{
  "d_mlp": 832,
  "vocab_size": 8192,
  "attn_scale": 0.125,
  "bias": "none",
  "lr": 0.0141,
  "lr_mult_down": 2.0,
  "warmup_steps": 200,
  "train_tokens": 902600000
}
MLP neurons of a small language model. Each row is named by its layer, matrix (gate and up: input weights; down: output weights) and neuron, and shows model dimensions 16-207. Each number is 128 + 24 x the weight over its row's rms, rounded and kept within 0 to 255. Numbers have three digits each. A neuron's up and down rows have the sign that makes its largest values positive.
After each neuron's rows, "fires in" lists the words (lower case) most often at its 100 highest values on Wikipedia text that the model never trained on; "fires before" lists the tokens most often just after its 100 highest values on Wikipedia text that the model never trained on.

L4.gate825:139102119147082134173151149084082108113157121128069165114136121114148114150083137165109125138164114104106117131100138103126138145107123147129139141129095135141131119121138118111086126086128171123130133131123111124081087154152088145116175157177114111120137125121143136153163138099152165144105096081161141139132131106114151138136127155133108118146117148113151137095174162178121097151186151114135109152115122148144099151089127107135131166138145129102079125120128101128118138144121119091110125100109124112109116107128118092145103107134145123124107111135114102146141119173144141114
L4.up825:137102143102101084110106136142113141140162096084125085149138131145092133110151112134146115132126114102102102127153128139128116093105144167166126160157124130146178155157143135138103120115137151143125151177100137171126111132151129093100155101114101185110140163133123123145160134137099185118139137116164095140118135119117110116128095119144113099107141133139121102139109154142145141109142109140130112141134085125139117132121129124153131110128132143107132104133132155148141137105132120111089130135099137151129131113160105146099159107166120090095107095140137089116167137141137148087
L4.down825:112114116091126174164160157174134113094137118120118118111155135147130102123105103167122110061138134123105133122126140158162122154115090135120148150108141174108175128143094113138130093128117169101161130110105084141093119140149124072095109105148151141083149105125133122157160140155130144120130137099099093142113106063105149152102089140116102105110158126132139119118127169156112111120161098118102118146074111127076133140151110126132121177155099144146119161151147088115124154122140092175107097105114114150142141174164149122126139132157185144096093134150115142143156119149142152103
fires in: "on"
fires before: " ", " the", " July", " August"

L4.gate86:134098173112145154158157112158106140168148135139113086116129115174152172083136147147147152134127125117109133168150140158156146131108121110135094159141124089128148122085107114116138153125148107105131104150127132121166119113126139116130123100136108124124140143119148085103158122083116168086136132133116079164116094090166156154143102101154150139131148140134118135164064183131170106132107112146128156123129122131147139132124092136120104147129139162104127136148119152070140157108148141169091162064161140172144138132197086115087119137145117106142163071116128111108130119131098144165
L4.up86:133149139122160095153149110161097152136133118144078105136165134148138116083112192094118113088093155086142134149146145121136090098115132151135131181142124129152179126144125110103124151147139141113097116124129082123176148067151178115104141111106144143123121135153155116115128144126158122093135187122115128127132122113141160157161120108147119159102095114133131126128115149127156125133167112124151150129121125094109138129106102153106089130136121106163202090096164108177091119098147150086123141161137143119158129095144062156113118141139148105131126125123143139089182127122130144152
L4.down86:143098175128153130154137139151131119118098160093113184100143086093141162091148153118088146122140158111086115162123179093156164131170134149124116144125117151100145147122121162119102133158115120160136128104124140131151106136125090138126137144109134173130138126131122112117132085148114091148128136114127144156143132069145089129140160113130131160134155111113154137101143143117102103114119141109092178136140103112111167114123122126160153111115118137106130105086134117128129078118147114166117125137164124133079198151108117113161065144118129114147158150118154152132160112146159114083
fires in: "of", "among", "napoca"
fires before: " the", "ca"

L3.gate602:112161192111147167132131134112120168126120186128127132154130125134171154094179107113119150112195170129185114111106080152079115117086128149067111113164171077106126147158125133144114133131135138126148096149125098111115135114132113135091133117123147111087128123176149142101143098132141124142144140119122145127116067119139077105135158078102127106110132104136141104137156109121167132127130147138108133126142131139118141147135134116074121121152141124168098148137151138167126112122136099119087132119165103130088080154139119121101134152123162138088140101130129089113115147098122111102
L3.up602:161142143128115143155161115125147177124159129144110136128127115112116135123197096149121135130168109105126117142112126112137131135115153157134135126178142113093146138189121111090105147160151122136127120150077104147140112130166097124108136109077144137112128108120119152091137105152171136133136119110094147097077096140099124145139208103110150159120088148085134140124143143091132151133124125160142139127148161174148096147132135153115077149121133148138150139096133106130091111130148142135102120147187128135114075113191116107190129130082136107123129119127140123088127140140115132151
L3.down602:123106084096103122142106136133143152093146087123102088136069111101127116097118142131124110105138107100100069160159167132136133119135110124123127130129143126154141128133126142103105173100132112103151109143085145137144110183138096117104126154122151153120162141111055127121139125145143090111122157126114124189152102098134164159111126105142122113175146136101139140158158113107109108094143099122167166118101155122136126105142115130092140101127146142105129090153145108133138122118129158161150163089180146114157122141159117089150111163096107134129148114108142144125108093100124130135
fires in: "of", "some", "among", "between", "listing", "many"
fires before: " the", " of", "=="

L2.gate36:160110156129129098113165130136121200109105111088157100106146125161151151094123122134123112114109084179143125151089173121124096128102149147154101062140131100130126105145141170123098156154084120152086129106181081133152108163095130150114123087081128123099122176124172093155150116122139102128103125096137109131111144114125162119134136150128156133110104118126119129146112119102126115128109142106091114112130120143122120129124146086125124078130092138108142090152118138120175159088161094150137160095134120127161136177108085148099123109131131116109154183141161160152199094160127151133
L2.up36:117152149114160075110140096114160119139116111116145086125134105110118136116145128112092124132147073170133158147084145130160113176142126144149094108151144126124148088109158134112136121133095099148146088069120128151171144157116136149120150099118121119140089145066169108181125096128134098170079137119139111121132166163119153134163135128132137120113095109109111150131138137130115107140104164116131121129113150147115115143112156116111138109114077142133140087108139140109181139098157120124121183122095093116120132146057123129126110116129125132129127170155160128136172100172126105110
L2.down36:104169154120163112112159156181140155101124101167178098109180138123101105143142123107143129105155116075117137129103144106134120138112156091157140134157113137107118156124133181146145111137171144132096109089146088135096166144152136157135165135128142155152128125098142156157178142126157109092151081137137109155106155140142159113147115135147139134141192137145124103134109090144108136143071090128138163110126142131125121121156163127122138106144086155124121134141154167150121125127096089112126163113111115129117129128078105117117122156134116157124103124176114118151127091166115104146
fires in: "to", "following", "of", "during", "on"
fires before: " the", " his", " a", " "

L4.gate365:110169129131132102142129144107131123136088113156093146139168154124153154142141130096148081172141117143124106180160120150127132105147123112131127159138161138119105121149171132087128120119172108112131132134105132149128085128119122138111135106139138153172130145107145155105155144093120129112135108129159124188173150066115082140138200119140109157140110130102196129138088177119089162181088097122105099101093124112144137131100102183179096124151135123115140153104117102117183143144102129132142120143090107102101114112100155109122100122137106161151150141132118105108133097166135148136
L4.up365:139190194130104090149160126114094081131100116124143150135096164143143128120173118105139140131142121147123140171183081113154151147115118088103141105119134126131122110147131122106092123128108119161143104135117125138196111099099121155140126118134148148151106120155163195165126127090144095123091161141139126129134120134146107117151118134109127131178108160118133130161118139159125162141133108138080143102082097135106108138139112137101120137156174102129138162100126120123143182154119141110143103116107119144146129118105145108137126121125123099158172105149122127117148103109149083156
L4.down365:091109139138131108143075114123113128137132168100082146140145117113129118120168146094131126165120118082144149137142134127170127116131169090143090150125110134122111163179116099081091102105144151132154112131155145144144118121090104145127168132084108149131094117095119151107136091117129124122146118108186107156133144115121107149137128140105079151132144141139180104112136140099084158146122108179126092089135140149090135191148102110125135151133131097137132094125117142158124167115110154135123098164095071126132126177156138173085083131111126108125151098091149156104111129130123170148
fires in: "2022", "2020", "2021", "2025", "2024", "2023"
fires before: "2", "0", "1", "5", "4", "3"

L6.gate209:160148128145134173167133134124137081156132134142111142116155106143142110121129161097123139129143115085101152107125147145169147111130144165114127109120131124128123157114116150132085114127129082155123105103123113135177141162134117097083128140124149162113108138136144130121167108124135126173130136095135121144129078142094120150158120142128147125141101144085179085117149102155097144127104135104111139141085155133147085167116143123140136135134128164137124142170085122123143171082129099146105119129131133153116115127126092136128107098139139148144092125155137133152141110148121154149
L6.up209:100144133147131095128126121156140111150132122126154131136164166138096114118079093113105101092174115079092106146133124107125133117070156142116096128118121123107108111159120113117157101120143127116138129136130136123151134149099127121123145154113133159119145132158123138127130095165088138137125128169129101071130143104109155098104133118159165120103172151153146135122115146129136158105119164113135140072112064119121172141074164150111132141129121126097163101169103153094153150126110100143165151126171117089151112095149101089111113157101151161104131139167115078103142155135096100122
L6.down209:148118122130131137087105105149145134114085108109159134131114170119116132177161142154106120154128118139097138151158196143114153136175120146155122110145150139145129125126107102134148084180117113110162071121144115118141127153090124162134156136156101123119122154136137093133148108151164140130146144165127123151091097117146124153134106053105126151129097123112134102133149104104133093142119142116131116150134104101170147109134126175085130135164136145070156162145065138137093113124146075091158174124161142111126164065097145157101147125149132144111168101144142115089165102123125166087
fires in: "1", "9", "0", "4", "7", "3"
fires before: "%", " |", "4", "5"

L7.gate748:116143117139156128068122157181130149146136083162120176108120079175154158138165122134108120099169085179114197089149162121155101141093090124127115099098146157111106077111169104112130151156122110143118105112144101106150138120109107136122120109129121130117113106133120123147152116118142172141158085099132143085106162138098118139113167111122131154164094145132126128114126099153125146125116146141150125127100128113144122101079189156142161080094131113113144151131139159184153126084156093104113208128123157122115124131150145147165110118132107084149143140144112139155129152147105112164
L7.up748:145125113140128143138110108113160113171117136212116103092086122150133175126141120164131127158116111109112164140166134148137121151117157141154157127139090133104132086134139161104145144158154136126113142126120142148098146133118070096097107108132140112125111102136126103170121130128133125135131122149142119107096173115149126148180123127130140143103066128119099177139110172151123096170098132120100100147118135080126153155111106122122119146150141118095104120186116148118167147123150137100125094183096137111100111088159149116130145104098128119117093091108180161144143180145103132149
L7.down748:113111147151129128128149147128127139095109099122136095083136185086128156153144137139085094102144038129106133101119106100124101115081114201142103146097121141133076120086144178124134100149128143125139095094157115120141125130119084120139100077141135101153110133113124097109165141105160127131124073218100114130139147065100170139121134112134101152156121134106098137123105139150135154128132141127118146117122126107135168120150142143110109133158132146087090106138149184128139103102163104141131183089105149155124147100177105134143125113172140100112159097128151112120170153146107093138
fires in: "since", "until", "from", "after", "to"
fires before: " ", " the", " his"

L4.gate629:130126114141072154132094113133151137164132116166129156128158081120089151132123128150146119134143080120131105146161186144110097144131118164136172121115097129143151093130117107142117132155066133162119102157127170142097134104113120137118132093109114114149104146126098115126148112110116138077159106168157115099118147121109185143127146113119110123092100101165145171108131115112141116108160137156108155161072145146132136125138156113107143138143147157126111112139151070190123083175166108104112116129154087117145148119117138134168153132149107130134140164162104104181147157117145177121
L4.up629:136125125152163151134173119114116101125113160143110094139097118068119177125151141175095113096121119127144147175094112172159152127140120123141109117103137077136085100094139134132113160087126112104117124145095135109104159111117144086136103128099110117123107150106147179115133101099135126121155123118121144153140141158128125093147127125112149149161134134138102119087116148149120138055135183140117130150080112132113112138125125077165124123108106112122149129110125112128137107125131152121147138075121101119121163118114140152108161112117162119140106097075101116099099099111148112169
L4.down629:132143174104127126132130115101095141131104183093105122137145158121091094132135108118128121084168133143124118136110089110163119163145115116136134131155145150166154079142121127168149122115092124115097146174095137094126172109140178156146122168162129173090096136131143131106143119119121123153144112145134116134139103125180142149132132116089183137166097107123091157133132109141138140103142109106107163143082161135084143109116127135145093058122123137145146137088150108059118119133111159123177117117075130139097150155133109108135116123140186117159143113127141145135130152108118154117
fires in: "april", "january", "september", "july", "november", "june"
fires before: " ", ","

L3.gate81:118103166126137124112163138154106122132106118153150094117161150117113174131122137078158105126171114116134175112131166131112135107141125117124117103145142122163126116127125127102115128153126097130059125135122100125104129092087104108091094105133128099123142123124151172134139107086144131095139129122157106126097204097163141103152130142154050123147128087115123068130124138170113098079147158107106094152092133119140105145150162135094176115123120126126157144117151145174084147126157087143126117113127103113130114143147106106145148165131146128111130099144098125161133155127131072136
L3.up81:063128155137117139113169105140105104126140121138145108128116107112122120178091147131138137115146102111094172129160143129133107134147166176100151131138120102139115139127143117124110149104116086124094134140125075086143126132124127129175115126148134150105124123133171156113134110116110128108120091119134137118144159167086116129156128120134099161154059061143157076126144107131146124103103114142146082133097117087135140134132168152145085130176107160143149123155115131170108144151131121125133155175156110121136099212124127176166148166092095093119130126122120126143110164137106131180
L3.down81:118125175159099132146149152174129126118153138110115114122155121179146103120120111120146111120168121143087151119143095136136131178134129112095179153174149154076133163143138144109115164106160139117097090109155131094117152104130113164173111114161124119130147140101099132126131110087168147113125125101119110159136123113083129136094149117100155116182119156136129127110154103180127120123111120098118122092165127132120152114147186129124109126158120131164138188159108178167114152169103132156101128123169110128122101123112176145132106113107110126126117081182092098136132138166140104130
fires in: "at", "during", "in", "for"
fires before: " the", " ", " a", " his"

L4.gate448:102146140127095137163100127126144187177125141141148114122193128118096156129125107174159081163140148107125100125126111125106140136102176085153187135186116136123131177113131066150137145072139117123106097101151072107120134138127155119184181120121115127088128120110124142127145180111131108167134095129106143149096121155119151128090133191144138141148118083140133128146126158127137096135127078080106126105149148157143114102127136097140146121106123113144165173138153131132155139110144146111102121136129119167118113132106120128133123088138109154109135138144102090105133129103129146168
L4.up448:055161148107122154128088175090124175118122142105087107138142147147105135135146127171169128133144132178100126158133148090111149071101125071152131162162086133104122155137112134166113120162156114105116101124111134116129127105158089136142114163117108162121122170114132122107113150124128110078097096157141145114126083109147129146103146115120137109109111145150111140097106141082079129091144127113129104181133102148150138083119142123122154111120140163152093093148139085176120128154120173134163152092142122163093094151127101136151124085155136130112136097131112091164110166058144126132
L4.down448:128155091155129141111102118160142154158128109117132141134078142111125117111112138119138110150156148093101132120112127136141157114112120136157135125141147168108113114137101129160067145141122035126159150123115102155133123159138159141160124140170156115123060163126109132141112117122113135143130120141089136171125060123127155141111102100138139175095151153141120151100134168147148129126101098096155124131082130106139140116174170107150093143135127124111142162089158133135099125151156141130130124143128106159158137124146108126185115137126146112094130136125141126113128163185122114133
fires in: "0", "01"
fires before: ".", " |", "1", "7", "2"

L6.gate646:133156098134128140146156051096163153133142128153145108144131117155101137132137142136143179118148116096096147097100149104162165100129128108104131134102109095126118087136143110165113122128109159102134173134149104098126122108125163138132165153123138149145154147116182144142157126108112139104147101133058145146108167093088139156153124153108116142112125108114099111146116121148133159134121143103164116151084132113137097149135180124109146076127083178095141150102112125120136161135118109146109071161105092142141131109111150118144139107140117091096147133119089122157116134125122158172
L6.up646:131089105113123137115067096125117117149120155156109126128142140133141127099134117126152111154101128144120128127164197196155111146107147129081107130130054162171146166135077110206124104099183115132102127111119126076136137138124144093132146162094138122157081162121112136132107127122112139131136148162103135124167102074114106152127141100160108141067126153150085132107134127154140148095108111046128174130122142134118151083140119101127134110116108118095161122141137124141150174110104123136166107125129110156112118180150132124151124118140115116128131112078120150118130115104109119103
L6.down646:187133098133132142127118100155169115137134124083114120051141126142124113092103106127161108155141125089156121144090149128123111120086128134197109142138107138122144126141144140136125138157128132171170154123132143131131157152156141129158158113083118149138128135169182167156122115156109139135112154126125115121147124155108157105162118093134158165098150096137096125130128102104153148126133106124139159107106149114129138145100127087162148151179082142096090091148170134086149131153087127104107080126148131158099115118113105123123154157108109143100144139080110143115059136129117137162
fires in: "0", "00", "08"
fires before: " |", ".", "0", "8", ")"

L2.gate796:119120134104149137146118149165132103154174130128119145192104116120099140137141119088156126136139106120136140097129137129118166129112120150103112140146156105119125118139140137091130121177147109145134138128146129108126125109124092170092130103094135142155110110163126131125097133106141120128110135158120094182127157099121103140160091161121103156106113122118119115148141148129140115116129135126120134072127129105128131098088130102132071157080119131103125167147084145116161179123124076135103096095117148129132136141157118137120120141151166101085113129110092138097131144092116144072
L2.up796:150134125075099126168132132144129108153128132115154106103130129110120127097154112152065094108124096122120182116119103137114137158122109107115134136143140063136140096135105133179142114125089125131159096103104173128095103115102114149114077084097122173138116086128099071151139147135168145138093089160174133167141140123109111180087116126130131131154136118088103121134161138125139129131089141121123093118118103101127138127112156171117176130139112125178130169103138135165175137131124119135112112135193132131128113153123145136122071126150081114145109131105133157131166123124116128155
L2.down796:131130134133158135093156130095126147074117089123113083140141148155114120090147137171107122133120128154176150097130082152130119133141092098133144153128113107137094158131131093130107113065110126132145107101126101110125137131140147106138183133111150094087112114084125147138113097153104111114134118092133137106141129164128102088083139092122147107128157141144151098082122109102101143085145133116158146142136119139120150181147136136131126090136161090108109092106137140123130112119127142164150122119159127113097115111133135113142170155112132136136162055155137124124114144122191084176
fires in: "warped", "assad", "sites", "carmichael", "companies"
fires before: " Tour", " of", ",", "ad", ".", "cha"

L4.gate134:137111145119118103108148126135107104134114117139108134162172203154147150154124128143148135114122131132133097141125108148105129135105110085160083161145165096104131124096119156088162097130136154145157121138141088133127121109148111147134162101129140097147143182149137156118142172165188146123128130150116080116134159084112108136090170145091118103144118127127110155166098125132149132087104110152127140133087093125150109119173103135160132123161068138111142113075087154133136084103180143122127152158157113106094139104162124145129107149123118122118098133137168130177156123160120146100
L4.up134:144145152108142092142141114109102090151158169052104085105131136144160116121125146110120183133103097107142125159133186119129117098085103120126167126068088143103125140124091135140150080149103148131086151138130109089154102080114086164147160086142136144121154121129120095103126159139133143108138107102158117158178132111156130161102112180149162118138139138139122143125119118126157166155136127174147133131120078147133178113169157179124169141129152123107146139141103122144139154096143094131089137131154171086105100139130091141142141159108111130121122140148135175133142094126109137108
L4.down134:173161144177136136133126123116114125128107081091118163100151136044116113095174129115162103129123120153128138124163156153122156115111144141166148137148107095150094140137129139110080118122100120129174136079128144113133124125195156152125107156094150125155150170138119134121109109171151123128125114121141108102145124123132100127112151148114137124126184143136150101171165105089100121109142132184123122140130086154155167146131160191151147122148106072110134111156150131147150148133140136119115119179168125137142120136138130128137110125143102123129113124178112096141110113130127162169
fires in: "2022", "2023", "2020", "2025", "2024", "2021"
fires before: "2", "3", "5", "0", "4", "1"

L4.gate130:133126092099114096116131081104119111158113159111114163105113125163112153143152092134140114117172138136153124164088114101136143153116120136114117127137120096115115102147157147143160157127092091091141139080120134129080135123112123101097145090132131144134106125129118123131108135127102133115081122106124093182073132085176140139104091116121107135122080211112137162163121139143117153147160121124109126118071158097160110159139177084162177148149121155113120096084084126123100118155129113129170165155116179085115109105165149105111108125182114124115119134109122102116117130149122132141
L4.up130:134126148129114115138156164153126134138153131168139103099100137143127108112134143079107116143107105116116106146144107104133117153124138118152144133113078124127152154121172170134138151150136101165192122137147134150142147116142154114106109143112138139125123125111074111101125152111133103099146106148112125113168123152118084116105132102133155099138134147172131100137102139129150137159142174117145107101140124144110150141092141119198124112137126089166105088129121144120116139147076126161149106100139115081095147147131126136169148177069124105128164166100175116155130120141126118092
L4.down130:120169126105151135114142079127119147145132190113098125104087091114116122148114152121147119124132155128128130134079172111153097169107104150160130109103123112129107116158124104136116148122101080125136120126103121120143115122151150150111151096119132159125102112107117147117102132130114120116167109184125127122107109164125122147114143135118148166150105146146073123141090136098084162140126124127090116115135133102154123127148177163124148077081084164112138119139179154121129120127162163116125157146175130146124127091096158150144093155083165101124120137083117086170133156094118124129
fires in: "june", "february", "april", "january", "august"
fires before: " ", ",", " to"

L4.gate697:105101160124083144117152110115134125133130111148130128100118135136128175139071122137112117146120148143097119137101090088139151100178115169132110130153115162159159142114167115160112121131140150099134112120166118149176109168139113113107125085133108110088130139125111096136133094140179094092135119123140103130087146129109144144089157070118116169134153091118146138151165167109176144121108106130161111144042159101128133148126095106160105117167142108103113173168137138120133144130121107128132152161144136110143117099111153119145160109133131119157137142144127127129154182144127144159
L4.up697:106153118140114141116167160105100109089132103117110115107138134119128121124136160158143117104127132112092130115105102226119149146107133145134125131160095135162112098095138136120135121182156102155141123117143161137121138110096115132117104127151111115163168137149189138153105100098127143120110146142140130136148159122145157151128167125158136173126120158177170142159132136117172155101150209131119123129154179156123132101154152149151080130134196125116148152179164134156116131123132136155173121131135118116165097128168127111132158120096104109141126124097114126146153136108143109127
L4.down697:105104139135141157146125130119124142093151140140112128141181165148075142101117102124110131133131096120170087111174090124080148140153150125150092115141139136163135124091144098161128079145114083143145131107121108125138122149132096142123133156172133104094103138108124124135164104113148120100102141108142132173129132156083172140145142095106131184153155107150154094148154124130160111101089152159166124135139159140161101145116128121120102115133120066100135136164113148091139162109105119146142091135154098131092132124105142099112142081123134121162079119143109137127133185128119122110
fires in: "000", "00", "08"
fires before: "0", "8", "6", "9"

L3.gate464:158131085129156126117158135158092150130134129112121110149149121161137076086122100097108155131151130147111106133130114135149116143129065140143103115129174105097084119124172120122110071118177111117085152133133128117147138105118103122123140102148093108136151113106183134140140150126149119158089158094137135063131160122149147053133101108142171185102140141157150144148117096132129088166147118106101129127122156121113142150121133128133147148084140112108149147173096167104146094132113127140120125142126113160152120119160144111105125129130125081157088116118116102133081125146125099131
L3.up464:151113134111109125091117130128123152092110110141129118140150123106107105152126101119089118108122087095110076111131147185159121125105135131143122171190130169127120116125146139132135100138105165117093101099165126166118123133074101101109148114103130131081152176119168154133133126106160125133119137158136127143111158101114120150151152109101152137095139161145143093109163120145118108152113119121148102106163148149107121131125129097096126128097142113153123130121100149109143148077095147131088109123135130136162124133141108144089113134117127101145167128163130107132126108152153141092
L3.down464:124138125149094125131115124146151147092105102129136136158181115170102135152115116134137116075123133101094119117154148165154113108097155135120104164158158144132134121140092143114142104150132203126130117086154128107155146146100136132130157119134139145106114175084158106145127111134152108136127117116131145119128136103168155124144151101118171135113127152165120071133158134132115147147119123112133098157143143157132108125128114107128163135120122178180108137128115116118096146134122112096105121129105130130117131119124154120069145134116111092148138144119176132135097099166156160118
fires in: "0", "100", "00"
fires before: " |", ".", "%", " females"

L3.gate211:110128129107130142132125126069114102115163138114100128138075104147112104092128071102091116149134104103172139111115137141129111157081162103090064154109126111136145118096119141082148087149121108103147106108116111125096138185124127107093114110146154122099150114109132156159152163118103136169165120139124143159106110127197167128113129062132148135152156125100108120166119125134147089101089121169113091151117128090096142145133154154136100083108129097127135134108131149107131121143148119102142128129136136121129142132112085125100097132185094135123136151135121118110163128085133063146
L3.up211:093096132112163118131125101133132133082130117135135113155098140083094119135083164124128128131155102096146148119094167126149117089145142139134144146124120082157135120142108173137154126126129148071150131130094118150140147142145134096120109150099142081107108123121124102125109118103117120142148163116128132156178144082140123138162156101085060154166147135127046125165148131107103143100155136144135100141146142102162149140173146142167132093096147149111139165160147102123109149139129123108137126105130153108110129156123178159155112134121101127148124157162150081145111133118139118132
L3.down211:121135132130133093088167130122080130140139144163129137108107119117135142131109124091130145097141100083129126153161135141122121120146140166115115153110161125143109106150114093112098142113138101125138140120179118151104156116099103096142160107116141111132134167126121122135111101100099163153141108113110140137101096142087127118128115144110170132116100150135109123162134115187132139123153102090097148133127102163160150132133129104115124170119132167152139176113147095163101102124147144168182177162135126120100128102155147160154107182127099143107148136082178115147133130123148158168
fires in: "september", "february", "august", "december", "october"
fires before: " ", ","

L4.gate785:136130154108136115089119138132106127103143143110099133123154129115153114131128145127087103130102127084135129135094143101145157101127154160123163165144109106117148126112133169124161117090139104147134137132130145079126162106158127118112115098090146131103166143137121121170138121119139121095129121126135100130143130164132086139124119113120100161132115135124130129131128182145139105147087134126124099159121104142168128134136153127095159079088137177157114105112055165165145120127145125132098155146134139109170121124126150150144144081119167118085128137149101146158094082170130146140
L4.up785:124133134106073125108102135133110151126095150117145116131096127119122117124085140141089106131113166088139098116118110124117148126150099163125149121142151140118154155135125152162145152072076118102128167100138140144124131105157131119119167156135147162138130157105109124143072132158148113112075135135101139156123135129098153150078126103106151155133116146087139155117154164114135090180142159137116068122175131112153135145126141152103100055147117158175122125139087125168110084164132124096121133153133132118135109141123150133105146091156146115138144107120084177136075127147119185154
L4.down785:082121125114136140144137165088117100094092123121116135123150094165127103174125141152113108119124133179133096119101129128118153131151131128163108112126126089146159127111185127132142105146150128119135137123119132134106107137151152141094098111170156129127156181111117084149145125056140139124135137145154117115135117141137122103094119100134127131098113153134120129106155158150141142147110139121134118138086139163154106128169102146096132112115141128154142194138104145091124109137161118131165135138151113095143124122125129147114119131115120187131104126132129095157155050139119085088
fires in: "2000", "2020", "00", "2001", "30", "2010"
fires before: " |", ")", ":", ".", ",", "–"

L2.gate751:161122110121164128120120092145165188119120167096096101129145120139125132105122115144148133161149071106130096155106119119149133148129130150111066129154176095137160118143159160077131115161127109119075113134143160095183102175114111134119192107129106124104099136157148110121155125131158124156112097163166097086107155160164156139137116125109169090121186099140136098152094111125131120142087147146133116117175122132176154145167115180127148107109120140132128087131138119130125089098146133131112146119102111110113112159173124170115120094131118130155110080169079117096131106161145137115
L2.up751:138099137066178143075167096136168169170164162130089117101134118107150124095108151121181140164139140112156090144145127116129092140116129152105083124122129150150135149104175149132125134146160109104110156097149179165129123093085151115170164149107107103135112096149148099105140097150151135150160133141130143121121152136113152120126129143083163135176181109141132130166142120141119138088139143098111130187096096152124150092174138129138160132094135133140119126136134120149106091104125109121092153049126142136123106156138139127094125107145131138112099137148106146109162105109170124138
L2.down751:136110104143099161198124108119164140150155126117123142085181118128126126151147139119122088110181138129164138115177118181176118126124161148089096121100079145101124138157122098129138107159120134150142134145145151126184098155162117157155172134170147167095139116154139100119080126179126105122132165152106101140138159166121134117127104126103092130139109129117114113106086148097122140088152141156130103160125165130174124144151135143145140116135162129079116121100121135138088104137163132139124144170124141086090165163123121132087122120121114122159141132100137140107147153170101112136
fires in: "of", "s", "self", "troy"
fires before: " the", ")", "el", " Per"

L2.gate623:116111140141146138137092118157121146157079156140139144148148115123129111118132140135178135142151113099096137110146127166121118107131176137126115133148103145114133160110117154126141095117126150126136111085192074181122105098117071110153130104121137107114138182136130147108126117109101104132130068165106149142141137089115141152107109136127101134150113106140135127110148105150140130104126065134141074154113134144139152146140103083123116054141099150152143148139079183112145159150157153136068111127162119107125100169110103129114125134156130108141126121160127103113143111147145157156
L2.up623:159078078160168140100128147117108167125086147141117121100175122099167140087153086110111135116124095145088110122099126119123134120113140088113153084121118160157153110151137158150128096105109179100126154132142123114162116122133083099138098103160116147146155131135111151138085152130059132138107086140136168150119116099172145151114147149108154108097136150130138137124094120116146138150164123127124170148119142118115164112089099149111135087131125137139133159128110136158166093105173144146091124103192124126134119138131122143120148101144103141136140163145125116122117088144124151163
L2.down623:130137138144131128117092117164148139147065101131126130103084162101095099136108116103138095138093165090114098081131146108149114145090133116169123152077094153162105119150122142164081154151107099139105134133151070129156107139118139142144138139170126112167110107152105133150095146140099155154100141158108152162101120107128099114111117172154131122100155086093158163127140101100126164104127137138129126156110143121128153158092178121152115114160136119127095082115131166154150070101126138125124044131125088147108117123135148121126147088112150131122149125128149143119121146128118111116
fires in: "0"
fires before: " |", "."

L7.gate239:141138098121121123174147100113141133121114114103137097133132146153101145114168113105089132123109127110092154094135120127142109131153101150121101094133137134124150102114121120070110137119128123131093118141133118135132177095131125129150134109111080186155150078094157122127142137090140131144091099126105126148128127122157146171127157141122113133105155146089146131143140162112126125124162143169066103134125196104165141108147084184064134125115122093156137116104144144146157114127117156141124152148136145149170151135172121153135152135107154136159111129142118121098109142130114162177
L7.up239:163118114102233126136103134196160123142120131147166138081134150130142149156142085124117155135166152132139132106120163114114174126135166119123112096142123101069144156140164162153128131129141149135135089118174122123149118169156151109130125115134083149137148121118128111108132154119119135118150138113118115140148150157169108155152136156073146168146129132132114140158104126159122109130135142113104097148118069151103146173124141122096120125121110153129100097117115135125096134110148126138162150110152131133110097159166146126162102154125145148099125169137108098111133107163128113099
L7.down239:152120113120142101080156121113117183104109097136176137086146100084172141159133075114125116166120139126106127186126114111097178157121134102106134145154168114124129132142140108139115159087170121120111152140153171144176103099163092158170135146109108118150102119159106134150124114138134077135130100154126102138115115161162138126142109155143118152096120100153120137100110094142108145134155173074107122140125170105110117151117146120098130139111103167127098088132166118139133149132112131166106190131109171164117151086178135130137135173107130136083131114171151104102116136147121172149
fires in: "of", "in"
fires before: " the", " "